config = dict(
    positions='rope',
    tie_embeddings=True,
    extras=['capped logits'],
    init_std_o=0.0375,
    lr_mult_qkv=0.4,
)
MLP neurons of a small language model. Each row is named by its layer, matrix (up: input weights) and neuron, and shows model dimensions 128-255. Each number is 128 + 24 x the weight over its row's rms, rounded and kept within 0 to 255. Numbers have three digits each.
After each neuron's rows, "fires after" lists the tokens most often just before its 100 highest values on Wikipedia text that the model never trained on.

L3.up576:113136098092132099142126159133165129130125138126119110104101096110086138168154175154122116115139128106148121125085117130145184122120161164107130140155148124142141131107120117083160133160110139140134134156132133164146109100149128133154173138154167176145141122160099173120109141113160165164109145070095093086166132121092115115124170128141124114141113186120109127099156117127125099103134
fires after: "-", "box", " t", " song", " ("

L3.up654:122108160126137099107085121114121104129119138134157102108156111158134158148144153111074150131137148113086113142118133130136144145108167196120148134105153143112119132153108137123145146153167127113154149131123126110187105143090112137123129155105118179136143128113140114102094148110150101125142128148089119140081128135160138164141122141110073138178106066104086140141119142131124116123149
fires after: "-", " semi", "ti", " Sch"

L3.up1198:107097107132111097173107175103127115171134104092143096142155119117083116105139110123133108129116156135128143138110126142132132138119083124114161145116106132114161126157154131094155094114141188162137136121154132102175056134132150143137109121194153120119133118095135178137131106095140133164151144150120091127070115103111142189165151142118145128135113160100118144139100112140123140167152
fires after: "-", " (", "|", " \"", "."

L5.up158:140154133138122141160113111115130116109186137127144127154096109116118161124126120161123137058136130133166118120122118115162136116119106130165158143102144117102144126106117115101102157124146116125149096123146167154111121191117134147152121094094109156178116120128097127147122156111133111121125126163131127171114089108149090126122152140126140132146107138124144148109137148092136096156129
fires after: "\n", "|", " It", ","

L4.up1443:125153102088106141143133104173108111115115136059103118146132120118119112102101107132106138102107142098128115097126146190108130138111133140160116135125138147140080155149108128164122113168122070124115113097153093143137101131114140127133126100116119128061168115157091132130134133108133152147117082153126122116142141106146103083162147113151163148115161133157146129141134168159143157116148
fires after: " |", ",", "|", " Tel"

L3.up911:136144099132144141132136108114110166109113113133147154117134115075141087147121134150146107114151081122122113140084120114162136132130131129139142153060106119116110141164129144139148127123119202120144146118105137134109110102144143076125126113164133142166160095121131111176133107131119101126130147107133142161082113194149088147117131123135138146094149134144135144155116155060122142092083
fires after: ".", " income", " Total", " |", " for"

L3.up219:155194097168117134112151122126156124154136133131128126188143155127109198166147122126159116110126140126164108109139129116125114087140140189107168181080093137155137138156118112119101188096120107140140141124090138113216130102152061113126122131111141136169116139116104144114172142112111118118137125156104154129116155148155168128138111185122113136120077115107142091146109110090099131139129
fires after: "-", " (", " Un", " semi", " Re"

L4.up197:145141092085141163123132107154099167098148123129142128166157136152144152134089144090164136132101141083105079092139121163155099092128114126092126089140101096122151139176142113107098133093116167091133115120161114116132132138148141127101091126166141105091158140148131156123119143122083097151140107086156145070157102129124107107170106111132065164106159136104128126153131110152108161114149
fires after: " |", "  ", "|", "hi"

L6.up1142:136106124154134133116150120094123157130105188113110121105144149093137099087122129131162114145133120144145070147112126115117166128189113159127138112122099126151120119124108163144096120128117109124091104146125111170143138142128114136090142087101143129118140135145140124127125126108115180153112105148106126092161128125151095131183123132100150089135131140098118151129127122124184134117160
fires after: "|", " |"

L3.up511:150143110120163151153121166106112105146131144176087103140157114125174138134139080124131143185112134136133134139121163122106122122099059135112207138144167115144119101132153116117088131121091125130112154170131082136131134091174166083175113078168145128152111107117109102145119111125129108112157099149142141125126120151128144156130094145102163120133142178152142120126151120128173164128168
fires after: "=", ".", ","

L5.up1457:140099188155130099117150153135172130076158082118111136108139104141098163101126129131119117108126123130171105088156127140153152122138124114138145144121144147133112144111085134076121163086129195109109122142131133114142155113090090136158165167165135123149103133104091121145104120130119140109076165112132137130141104141168092139112141154169147108143133123114115085153121115145135104129172
fires after: "|", " 17", "\n", "17", "\n "

L4.up75:147161165147137138159093122146138133130150147138113130197152126100176117155137130134160129135115148142108134123122118164093089082116126119139124119099129123120121068093168142099076102119129149103157165169139124118137146127126090121131092104151140127117087141116126156137091118099119131095158132104121136112130085151125184138120098115148126154122172117140122094190102219087185111154139
fires after: " and", " he", " expl", " to", ",", " but"

L4.up1417:167083153113086136123130126175103146117116152140085116114186179122081113084155139147104139138145121135117109112138098199182131092101149116136140118078144129155121111132154135166112189121151147137162114174168142073118076158116099126131155130133153074127121134105111130100138112125133118106103139127163127176138135146146136100116155113113138144158127144137112125152127116101138141149095
fires after: " |", "\n", "|", ";", "\n\n"

L3.up1271:114117089086137124157111157130098104149122138077156146161091140121149116149155086142150111084106178073177167129145159158138105150129126175155093104128175112135110123140116152110186162124108101116133150104137109145110144184115081180130116109107140172170113153090084165147144165115107166132136090138124090121108146134132129128110105139131119119136132129160111073117131150163157102138132
fires after: " |", ",", " was", " is", " as", " the"

L6.up1325:118098102114109118116117125129117186113138158096134136129116161110135108112154098141099132114162083105083134086140102109121146126161163158122135077128087116143156139129123119107127101117125145152143137123166157106129145136136151120125116121103094144120143107140107140129126133163079128112196163154149126122121107127142165162133133117115084153075151117108174092134132126109080105092114
fires after: "-", "|", " |", " Succeeded", " Preceded"

L4.up338:177112120131112158139161133140112109083112071122155114120084120142081086110166118129122100143161118147137145124157135070136132096097121181137087148127159170107062141187138179161110145119120079141114117120163111128141097151144166079138075128119139101134120129119098137124116120133117121179132092138118115160109181088130148153108138148136108126149134090133160145114125130167136113122148
fires after: " |", "|", ","

L4.up1380:161152136136137115145142103123120133078144182153129151150129136128129069149117138113121099120135125112153164103101097122095128146171109124110150154100142149113139171107115129153115106127103097148102065099165132126144108145101166110155116143124114159126121150102102157128146129110082114130155118177123125137134138147135154099152162149154138148117105161119090139129146148149146152169172
fires after: " |", "|"